MLP neurons of a small language model. Each row is named by its layer, matrix (gate and up: input weights) and neuron, and shows model dimensions 32-127. Each number is 200 + 20 x the weight over its row's rms, rounded and kept within 0 to 999. A neuron's up and down rows have the sign that makes its largest values positive.
A block is one neuron, or neurons of one layer that tend to fire together. After each block is what it responds to, as a language model described it from the Wikipedia text at the highest values.

L5.gate224,261,195,226,193,190,184,198,194,183,226,211,183,215,159,196,182,234,200,218,185,233,227,208,210,190,220,154,182,196,163,190,226,231,204,206,189,205,179,213,211,175,224,193,186,167,186,218,215,186,196,219,223,200,187,198,181,181,190,185,226,197,230,182,207,208,216,228,198,223,206,178,193,198,239,261,185,202,201,187,187,232,178,187,241,191,203,182,235,203,192,193,192,198,186,204,192
L5.up224,231,223,223,186,167,209,198,178,174,193,177,202,191,215,175,175,215,204,228,186,224,214,204,175,156,179,202,193,202,185,214,215,198,174,231,198,197,180,177,197,172,227,137,203,222,187,209,190,198,204,216,228,179,195,204,200,173,177,157,208,205,220,205,197,194,209,193,212,246,204,196,197,211,206,223,227,212,193,174,195,245,174,180,257,196,174,205,228,207,243,165,223,184,187,194,216
L5.gate235,199,208,196,181,192,226,195,218,200,200,206,222,207,224,229,211,224,204,194,239,233,199,218,204,187,161,196,186,245,216,178,232,225,192,217,195,199,197,189,183,212,256,189,225,194,261,201,205,166,201,210,195,177,181,179,209,196,193,208,194,192,224,245,176,223,221,202,217,229,182,209,170,189,213,231,191,220,204,202,218,197,221,189,207,221,214,190,215,200,205,209,216,179,155,166,193
L5.up235,221,181,199,205,175,195,193,186,205,197,200,203,224,214,207,204,196,212,202,210,180,179,174,229,194,184,194,216,211,212,220,213,201,195,219,177,209,215,177,219,188,185,237,198,183,199,199,213,216,200,189,227,209,200,202,199,260,216,184,226,192,192,224,210,173,224,196,223,207,191,209,206,188,192,226,209,204,186,191,175,193,219,196,237,187,184,192,173,179,214,209,238,194,179,189,196
L5.gate698,192,236,225,183,187,163,205,186,226,195,216,191,216,215,234,211,208,212,218,220,186,224,188,181,215,212,183,181,218,202,185,169,204,216,234,214,193,215,220,184,166,226,178,205,184,213,203,202,177,168,167,182,208,194,159,219,155,202,163,201,197,189,248,206,190,214,195,211,216,190,210,182,201,205,206,197,204,198,234,233,216,206,155,205,230,213,176,224,201,210,208,198,186,193,212,210
L5.up698,191,225,185,210,223,188,171,220,222,196,194,197,189,213,231,208,209,247,184,231,187,189,192,190,176,223,195,185,197,203,177,187,186,201,204,155,190,242,186,200,205,243,191,202,215,203,178,208,219,183,222,173,203,187,189,220,189,207,170,208,215,206,204,150,196,234,200,169,227,200,203,194,201,203,207,173,217,206,212,189,180,221,186,187,195,177,200,228,258,176,198,218,170,179,206,178
L5.gate872,179,192,195,222,189,163,161,185,199,177,239,205,251,190,197,207,221,234,163,220,198,219,227,214,183,172,203,195,233,154,179,205,215,193,203,179,180,235,216,216,196,210,194,219,212,204,194,196,193,238,193,217,214,197,185,210,194,208,208,217,230,200,201,206,184,231,221,202,198,198,178,204,208,216,234,192,174,215,187,218,191,205,166,202,175,175,187,208,172,215,204,230,190,142,216,195
L5.up872,193,194,188,209,202,184,184,211,207,196,221,177,206,185,192,241,171,217,168,189,165,212,183,222,149,187,180,192,192,192,187,202,201,157,179,166,222,196,179,176,187,168,213,193,154,175,205,190,200,191,220,205,205,161,167,213,179,207,157,207,201,190,216,168,214,200,171,218,210,176,173,209,188,192,248,212,201,223,209,197,180,227,188,185,198,188,156,216,188,213,180,212,226,169,233,214
Description: Interruption-opening commas

L5.gate329,230,191,193,209,180,197,256,181,184,214,211,174,195,199,218,194,194,188,249,234,204,170,196,180,210,200,179,202,203,204,193,218,191,217,172,184,175,224,220,157,197,196,182,176,212,195,227,195,185,244,166,224,203,222,216,194,178,219,179,181,216,199,190,216,190,209,220,182,166,168,205,167,184,196,214,219,194,224,217,199,229,228,167,169,206,190,156,223,215,208,212,201,205,193,216,209
L5.up329,216,199,209,186,192,191,195,182,189,174,194,218,195,171,185,191,205,184,228,226,176,218,208,185,173,200,198,196,187,199,182,185,224,213,183,207,201,204,194,217,202,242,179,232,236,194,241,189,212,220,206,184,196,245,182,196,218,220,242,210,213,171,213,198,192,225,203,216,217,192,210,188,204,178,210,222,204,198,226,210,210,191,210,216,178,205,194,217,191,210,214,209,161,192,194,228
L5.gate592,205,201,224,211,209,218,226,185,155,225,209,219,218,222,196,239,199,178,250,199,209,186,218,195,193,211,225,182,199,235,197,177,224,207,182,180,199,228,180,217,174,193,182,182,208,170,214,202,167,207,191,210,229,188,157,213,194,216,212,172,205,205,165,178,218,223,175,206,194,162,237,210,166,183,189,184,221,219,211,190,238,202,167,156,186,204,182,222,164,212,202,181,160,229,182,158
L5.up592,181,180,180,209,196,195,222,183,197,186,182,173,218,230,170,208,191,187,184,150,208,174,180,201,243,226,206,207,184,192,180,206,201,233,201,192,224,181,178,220,200,182,207,161,214,187,192,224,193,189,184,193,222,186,232,206,210,184,167,231,197,199,220,198,223,186,190,207,204,208,219,196,201,206,197,223,186,228,208,229,143,172,185,233,228,222,189,214,240,202,215,196,207,196,191,206
L5.gate920,221,193,192,210,206,169,200,212,162,180,213,221,170,194,189,187,189,210,229,212,207,208,168,172,175,224,190,193,197,205,218,218,221,200,171,205,206,212,207,168,205,197,171,228,196,186,226,211,224,193,177,215,233,209,166,206,189,186,171,180,218,197,233,188,196,198,188,207,204,179,177,228,189,209,195,236,164,201,198,216,231,206,190,202,192,225,218,199,194,189,198,203,164,197,166,161
L5.up920,192,228,196,215,223,224,175,179,193,225,211,179,233,218,203,165,168,210,166,211,211,177,192,174,182,152,182,181,170,216,185,217,194,199,230,185,178,173,202,165,214,195,191,236,209,220,182,219,237,204,154,207,241,150,175,225,227,230,212,228,220,236,212,176,186,212,224,197,193,186,215,215,207,180,179,180,187,210,177,244,226,196,216,210,208,228,227,179,171,170,200,215,186,214,215,187
L5.gate978,240,201,199,218,198,206,204,186,178,200,237,187,161,174,223,252,163,188,193,192,189,237,179,186,169,182,204,218,213,210,194,237,194,212,214,205,208,187,194,212,202,215,199,241,225,208,227,191,180,219,175,190,217,194,200,235,218,248,192,220,213,189,221,220,237,197,206,216,186,217,179,200,209,184,207,213,185,186,192,204,230,211,184,210,220,144,201,198,197,182,142,248,186,188,188,164
L5.up978,207,208,184,170,222,203,183,215,209,190,198,188,217,140,182,190,233,180,208,212,191,191,214,209,178,162,190,200,168,213,189,254,198,210,177,215,180,200,202,199,147,195,220,205,167,217,222,194,215,209,207,193,229,182,199,175,224,216,198,185,197,234,185,210,224,221,192,196,240,191,200,159,208,226,211,188,167,209,228,192,228,202,216,201,204,184,203,168,181,182,193,218,214,192,160,212
Description: Biographical main verbs

L3.gate526,229,214,201,194,162,185,189,204,208,219,218,172,206,217,198,199,199,224,197,219,222,170,205,226,189,214,223,192,198,198,195,180,191,198,205,203,205,207,167,220,204,207,251,182,184,186,183,173,184,245,183,217,210,171,173,216,186,162,161,224,186,199,205,197,220,216,180,228,204,189,204,187,204,189,201,225,221,228,197,193,210,187,200,187,165,190,200,220,217,226,173,219,169,204,228,204
L3.up526,202,204,172,219,161,167,244,211,238,223,198,201,236,218,203,203,233,236,181,230,204,184,247,215,167,220,214,189,183,182,214,177,180,217,201,213,170,168,205,196,195,191,173,169,183,192,220,179,112,215,192,192,191,191,216,231,186,194,171,211,219,175,208,218,177,199,197,222,216,192,198,198,174,189,198,207,189,206,207,196,210,206,208,198,179,183,216,215,188,217,173,214,213,222,218,206
Description: Copula after subject

L6.gate390,221,182,181,193,217,195,195,230,136,234,214,223,171,208,221,173,176,209,156,205,195,216,168,205,195,190,195,196,167,224,197,201,206,215,201,215,211,231,182,180,202,181,171,188,181,222,216,238,194,191,199,167,232,198,186,221,201,224,181,191,171,215,213,217,219,195,240,200,195,192,222,207,226,179,194,198,206,203,218,201,227,192,167,231,219,187,215,187,228,191,208,192,208,191,185,172
L6.up390,213,200,217,210,233,230,232,184,184,210,215,162,157,192,190,232,206,239,219,197,213,193,219,191,212,219,219,213,183,242,173,188,194,196,202,198,203,223,223,206,183,181,181,203,211,193,222,224,169,196,193,194,224,211,197,211,182,201,192,221,173,237,169,204,208,221,174,189,211,182,195,218,213,173,185,204,201,197,211,205,253,223,184,234,177,160,195,164,210,174,194,187,223,186,233,182
L6.gate474,216,178,234,194,165,220,210,216,212,209,231,210,197,226,178,223,190,206,210,193,224,199,215,237,203,184,200,194,172,194,182,196,202,183,214,202,224,204,206,216,225,217,209,165,172,210,196,184,170,160,171,187,163,216,209,237,195,214,236,210,136,217,223,201,211,224,185,231,187,197,208,211,186,187,190,215,225,195,194,207,205,186,217,192,188,196,254,189,185,224,186,184,191,189,234,192
L6.up474,178,205,179,196,182,216,180,185,191,208,198,210,167,225,165,198,170,199,191,192,208,161,222,228,178,198,223,241,213,225,190,217,200,200,203,212,222,207,215,181,229,240,200,170,200,189,188,212,196,215,186,169,187,203,179,218,200,210,192,221,229,184,199,194,223,198,201,202,226,194,214,177,185,174,143,206,201,195,187,208,212,196,163,199,178,204,214,200,230,202,195,203,170,166,173,207
L6.gate985,176,189,231,200,215,228,235,188,216,233,218,188,208,218,207,201,193,230,199,195,199,210,192,181,198,202,166,215,173,189,208,215,227,207,202,211,203,203,209,218,211,223,201,180,221,204,215,201,200,216,198,205,194,193,171,217,187,188,221,224,228,208,232,204,206,194,171,192,194,214,242,205,218,185,178,223,185,175,195,184,193,223,203,214,206,189,191,208,235,191,215,156,209,221,222,213
L6.up985,211,186,241,200,221,166,204,199,173,198,176,189,198,221,214,173,182,195,210,190,263,227,202,187,201,188,230,219,194,186,156,215,233,223,225,208,179,210,189,219,151,209,177,233,192,192,179,219,224,201,194,182,175,154,204,214,206,183,169,199,266,205,226,198,194,226,201,171,164,173,203,196,195,183,209,181,236,184,185,147,167,208,203,174,197,186,224,175,194,188,190,189,201,241,224,212
L6.gate1019,189,209,187,184,175,202,199,222,169,200,222,190,196,212,188,180,165,213,195,220,194,216,210,185,199,186,194,205,204,220,182,209,206,181,201,185,217,199,180,209,166,181,207,215,215,185,197,195,202,216,207,182,170,210,205,197,193,210,183,201,163,175,201,202,254,223,219,212,209,204,164,207,176,186,187,182,157,201,199,214,217,195,219,180,201,210,239,193,204,232,208,153,176,208,203,195
L6.up1019,212,198,209,214,213,208,192,224,201,222,214,156,175,220,203,212,189,186,211,235,234,184,229,207,198,193,194,201,220,219,210,190,207,204,222,221,257,226,225,214,210,214,212,189,154,191,170,225,212,206,209,181,241,199,201,193,219,233,203,209,216,196,205,185,242,247,202,185,182,217,185,168,229,160,188,160,188,173,170,200,256,206,195,187,200,164,193,147,154,196,212,220,200,195,210,247
Description: Biography career verbs

L5.gate65,198,231,210,269,222,234,217,166,174,204,225,200,209,195,208,220,188,181,195,177,209,166,192,185,194,193,196,192,187,209,198,176,206,210,235,193,189,218,190,194,187,227,217,189,217,156,178,178,180,205,213,214,187,189,198,226,201,148,222,192,186,196,166,182,207,205,178,204,205,196,175,192,196,213,214,193,188,220,241,196,167,224,203,199,212,200,213,215,230,214,213,220,228,214,233,170
L5.up65,204,157,188,167,199,169,213,210,194,195,183,206,229,197,234,188,202,218,185,209,182,201,202,205,225,206,198,208,188,220,209,199,173,176,173,227,213,214,158,197,204,203,187,225,212,229,237,215,147,214,221,217,216,169,220,213,193,198,197,229,189,169,199,233,199,218,217,199,196,218,236,205,215,203,216,194,206,160,156,207,209,199,186,216,215,228,202,179,194,159,211,174,188,216,198,178
L5.gate71,220,197,179,181,165,202,186,226,179,170,229,210,168,209,219,192,208,212,219,180,237,201,224,196,189,212,226,186,171,202,214,202,198,219,204,187,201,175,209,202,217,158,201,179,170,185,212,205,219,206,198,186,181,198,202,217,216,229,252,196,213,206,179,179,174,194,236,238,183,226,203,195,173,228,175,196,188,188,209,193,199,202,229,199,221,201,183,206,218,211,214,217,217,205,163,222
L5.up71,198,191,208,198,229,188,237,212,183,207,206,205,188,170,207,216,209,227,184,153,209,162,207,217,202,210,138,200,190,215,209,203,170,206,188,164,201,201,203,194,205,224,192,228,221,191,198,216,206,170,206,205,184,192,203,200,193,192,192,205,174,204,224,200,175,195,205,174,233,214,180,227,193,176,200,199,188,199,222,157,177,215,210,209,161,233,162,206,201,207,219,193,170,207,191,197
L5.gate174,178,208,199,244,202,164,204,238,208,189,217,185,229,219,203,220,168,215,203,213,211,237,186,193,175,205,205,169,196,176,209,185,211,220,205,166,162,209,217,188,230,177,223,206,203,190,225,196,182,182,195,195,193,164,180,226,192,174,203,223,161,209,215,190,198,222,188,184,188,176,178,222,208,167,185,183,192,167,205,212,161,212,215,171,187,199,171,198,213,211,196,172,209,167,194,203
L5.up174,178,171,153,204,242,185,207,227,187,197,188,206,217,188,206,196,205,184,175,195,199,188,220,195,207,215,217,192,197,193,216,204,202,252,168,190,231,189,184,203,179,217,244,178,229,192,191,196,226,206,215,161,219,194,236,197,232,215,245,196,207,182,181,240,203,175,199,171,203,229,177,228,247,205,198,203,176,214,187,191,204,184,203,194,203,201,208,209,215,203,174,164,200,242,198,172
L5.gate515,199,212,175,202,196,210,183,179,176,189,222,179,207,212,190,220,216,228,209,211,173,218,189,222,198,178,233,203,195,183,230,158,197,206,198,166,156,207,200,226,197,184,182,204,179,212,178,197,207,207,187,206,222,217,196,234,210,209,247,194,177,198,195,220,175,224,226,183,210,202,178,187,197,182,226,174,158,168,177,219,198,210,197,208,223,212,195,217,209,195,227,204,165,197,200,192
L5.up515,223,161,170,197,188,213,193,189,175,179,233,198,221,176,162,178,213,215,149,214,203,203,209,218,228,194,186,201,195,198,217,194,213,209,217,205,199,197,181,190,221,232,208,211,159,224,191,215,177,206,216,199,234,207,181,177,234,183,228,202,247,210,207,201,203,196,197,226,189,205,197,180,197,199,189,177,191,200,198,195,201,228,171,237,207,208,178,189,241,191,189,209,207,200,169,221
Description: Year digits after century

L3.gate230,210,214,183,201,154,201,208,180,204,229,215,206,179,193,197,234,215,203,187,205,227,219,233,198,203,205,221,207,218,186,156,168,208,199,168,199,171,218,205,209,214,209,217,173,162,192,212,185,181,225,209,194,223,186,187,225,228,211,226,165,242,228,169,194,209,215,205,219,168,211,217,203,207,183,198,201,192,192,167,206,216,204,178,203,180,165,200,222,190,207,215,177,196,204,231,226
L3.up230,185,171,189,243,214,185,230,223,189,151,196,211,195,196,202,226,205,168,194,175,185,212,211,178,200,202,197,225,210,175,198,190,211,173,211,218,202,194,211,187,200,196,202,170,241,204,213,200,219,176,188,221,175,197,212,221,221,166,211,225,199,214,201,219,192,195,154,229,231,185,202,216,180,202,201,237,175,239,189,206,168,165,199,190,164,229,211,210,182,215,196,175,202,166,223,198
Description: Separator after noun phrase

L6.gate244,223,230,186,184,188,177,186,203,211,201,180,212,172,185,234,161,185,214,215,210,190,208,181,242,175,192,212,217,221,156,186,215,197,202,203,172,226,243,183,186,224,196,179,210,186,227,188,197,202,207,188,211,187,211,183,191,162,224,198,197,180,156,217,199,181,213,222,194,172,213,214,184,224,215,196,210,201,189,204,194,198,236,186,197,231,229,157,209,203,230,172,190,212,193,186,197
L6.up244,211,213,176,204,194,193,203,183,183,222,195,184,193,198,187,194,197,214,158,206,202,174,213,212,200,188,212,208,239,220,224,211,165,193,199,228,189,187,214,183,187,205,211,199,201,154,198,194,216,205,164,233,161,212,220,205,208,200,193,192,232,199,204,183,174,197,226,216,199,218,215,199,196,238,217,184,209,198,206,194,156,170,190,232,199,195,174,227,229,193,194,194,214,195,159,199
L6.gate578,220,211,182,192,177,180,182,200,152,243,171,222,212,161,202,152,214,189,187,186,191,222,170,221,154,209,194,192,197,216,209,183,181,185,206,196,186,208,204,221,183,227,204,199,213,178,168,216,197,240,202,232,178,184,235,220,177,209,195,201,181,215,189,187,181,237,149,214,180,207,207,197,221,215,233,205,203,224,173,169,172,199,215,170,194,196,171,227,198,211,237,197,214,205,189,194
L6.up578,201,199,197,206,217,198,164,147,218,204,198,181,216,218,175,181,193,225,227,199,207,194,206,213,178,184,211,204,224,246,191,222,211,206,218,221,180,202,188,212,163,185,221,224,163,182,187,182,193,211,213,189,192,175,174,236,173,212,162,187,238,234,201,219,199,203,212,189,193,160,189,228,207,219,229,231,202,200,230,173,219,200,193,168,186,178,205,194,208,200,201,247,210,190,171,193
L6.gate613,195,195,185,182,163,188,201,197,211,191,210,211,219,204,196,188,181,213,199,217,231,221,209,186,217,215,194,174,186,165,196,210,187,175,183,218,214,195,206,191,255,202,191,203,170,202,202,221,178,192,205,215,193,209,216,244,199,173,214,202,190,186,202,187,235,171,227,209,163,180,227,218,235,185,173,200,198,178,221,187,159,208,215,193,221,201,169,237,206,161,189,215,194,169,180,186
L6.up613,182,197,170,194,184,215,172,209,209,194,181,186,195,175,203,200,184,214,182,206,222,203,233,206,232,208,188,207,176,197,210,181,212,212,227,212,207,206,208,189,192,205,204,203,202,224,220,174,202,177,205,184,175,220,188,182,181,214,199,217,227,178,165,213,210,207,218,242,212,176,201,212,230,170,161,195,208,210,186,198,209,186,189,187,236,238,194,203,197,192,148,195,194,217,173,168
L6.gate672,190,253,205,209,188,226,178,228,179,235,226,199,212,208,218,185,198,210,208,216,207,182,185,186,206,194,181,187,185,167,208,164,173,194,208,189,200,195,199,197,198,226,173,168,200,202,224,226,187,197,194,262,179,190,196,187,181,185,155,209,167,194,187,232,240,226,229,197,228,223,164,211,191,187,228,194,227,213,230,175,196,209,237,201,178,175,169,181,199,207,178,183,226,203,192,197
L6.up672,206,199,200,185,160,174,198,224,193,184,201,185,217,231,204,177,217,187,228,211,208,202,188,210,224,177,135,196,174,201,221,210,211,142,203,171,183,210,214,219,170,221,215,205,199,174,188,216,211,176,236,239,195,175,179,194,185,189,178,209,171,210,209,197,213,178,192,218,204,212,237,221,212,183,219,210,251,210,188,187,216,225,178,228,168,185,173,217,222,219,172,210,200,211,232,222
Description: Before quotes or numbers

L6.gate22,175,199,218,180,205,191,220,208,222,203,163,176,171,199,189,221,216,180,189,214,219,196,176,212,228,232,205,186,200,221,186,229,160,178,219,181,217,208,191,185,223,196,191,200,178,204,198,186,191,252,198,218,191,221,195,183,221,230,215,167,183,206,166,188,183,198,193,216,198,208,237,197,199,172,223,195,197,197,250,180,188,231,204,192,228,215,188,176,207,215,223,232,163,199,203,182
L6.up22,201,215,168,221,151,210,191,201,193,161,200,185,164,219,201,229,159,188,217,187,201,193,187,209,196,210,185,200,171,165,206,209,194,203,206,179,191,195,207,184,196,218,174,198,236,196,231,192,195,185,205,201,220,203,188,229,194,200,200,221,188,217,221,200,243,197,148,159,214,201,178,221,224,211,197,222,183,188,251,200,200,204,195,206,198,192,226,230,217,203,192,199,196,179,164,188
L6.gate63,196,226,187,214,159,206,205,200,227,227,197,180,185,185,211,196,163,193,190,169,209,160,211,217,196,215,234,174,190,191,206,207,216,207,194,214,214,242,201,206,171,217,209,191,175,222,204,223,233,208,221,190,210,189,212,226,188,166,223,219,170,182,202,176,198,177,164,199,216,229,186,218,205,222,180,209,183,188,223,189,167,224,204,196,193,231,213,187,214,198,181,214,178,201,204,178
L6.up63,180,198,206,199,183,214,209,203,214,210,197,208,191,206,230,208,218,211,202,187,213,170,161,220,217,181,197,192,200,176,189,201,183,200,180,196,181,184,206,195,215,200,238,202,161,231,160,238,177,205,193,192,211,174,206,208,174,212,233,227,165,215,207,212,208,186,164,196,222,209,197,173,221,242,188,221,170,221,206,192,207,189,203,203,211,199,188,223,229,182,205,191,220,216,192,179
L6.gate484,223,175,210,204,171,205,190,225,211,170,181,229,221,214,171,187,211,180,189,179,185,170,192,201,217,198,194,188,223,180,193,195,200,167,203,158,201,252,216,171,195,202,197,206,153,191,203,177,206,228,178,210,196,201,210,183,212,201,198,198,184,194,178,189,192,221,195,209,198,218,202,189,224,225,164,217,193,209,242,174,174,199,183,202,191,172,205,167,160,213,161,228,204,211,200,180
L6.up484,194,240,183,200,183,212,202,219,205,191,181,205,211,243,197,216,200,213,201,238,219,190,220,188,171,179,161,201,182,192,181,198,194,194,163,216,212,234,189,214,197,186,190,206,208,188,232,216,189,200,220,206,178,212,225,175,179,185,201,205,202,190,183,196,228,172,179,201,160,215,221,231,246,165,164,209,210,199,188,164,202,174,203,169,219,187,187,167,210,206,178,170,206,221,202,217
L6.gate816,207,192,174,204,215,182,219,181,192,238,208,166,157,170,224,176,194,203,162,173,174,180,270,181,208,170,202,214,165,187,198,216,178,190,158,205,244,197,184,233,203,206,205,220,212,159,185,174,202,208,183,190,201,216,197,227,205,184,196,201,193,226,199,220,227,197,170,191,214,222,180,170,175,224,207,211,172,215,201,195,204,221,197,201,208,219,201,198,240,219,203,213,196,178,198,196
L6.up816,187,214,196,204,228,193,204,211,228,188,225,150,212,196,189,206,207,214,202,193,218,207,173,138,199,223,201,188,182,219,221,217,199,200,143,228,184,218,149,200,172,217,192,177,204,162,210,222,211,242,214,190,207,168,215,202,215,199,152,187,186,243,174,172,244,196,165,203,199,182,213,204,188,203,176,190,169,205,204,208,219,162,178,193,223,223,200,190,230,231,206,212,174,232,212,207
Description: Year second digit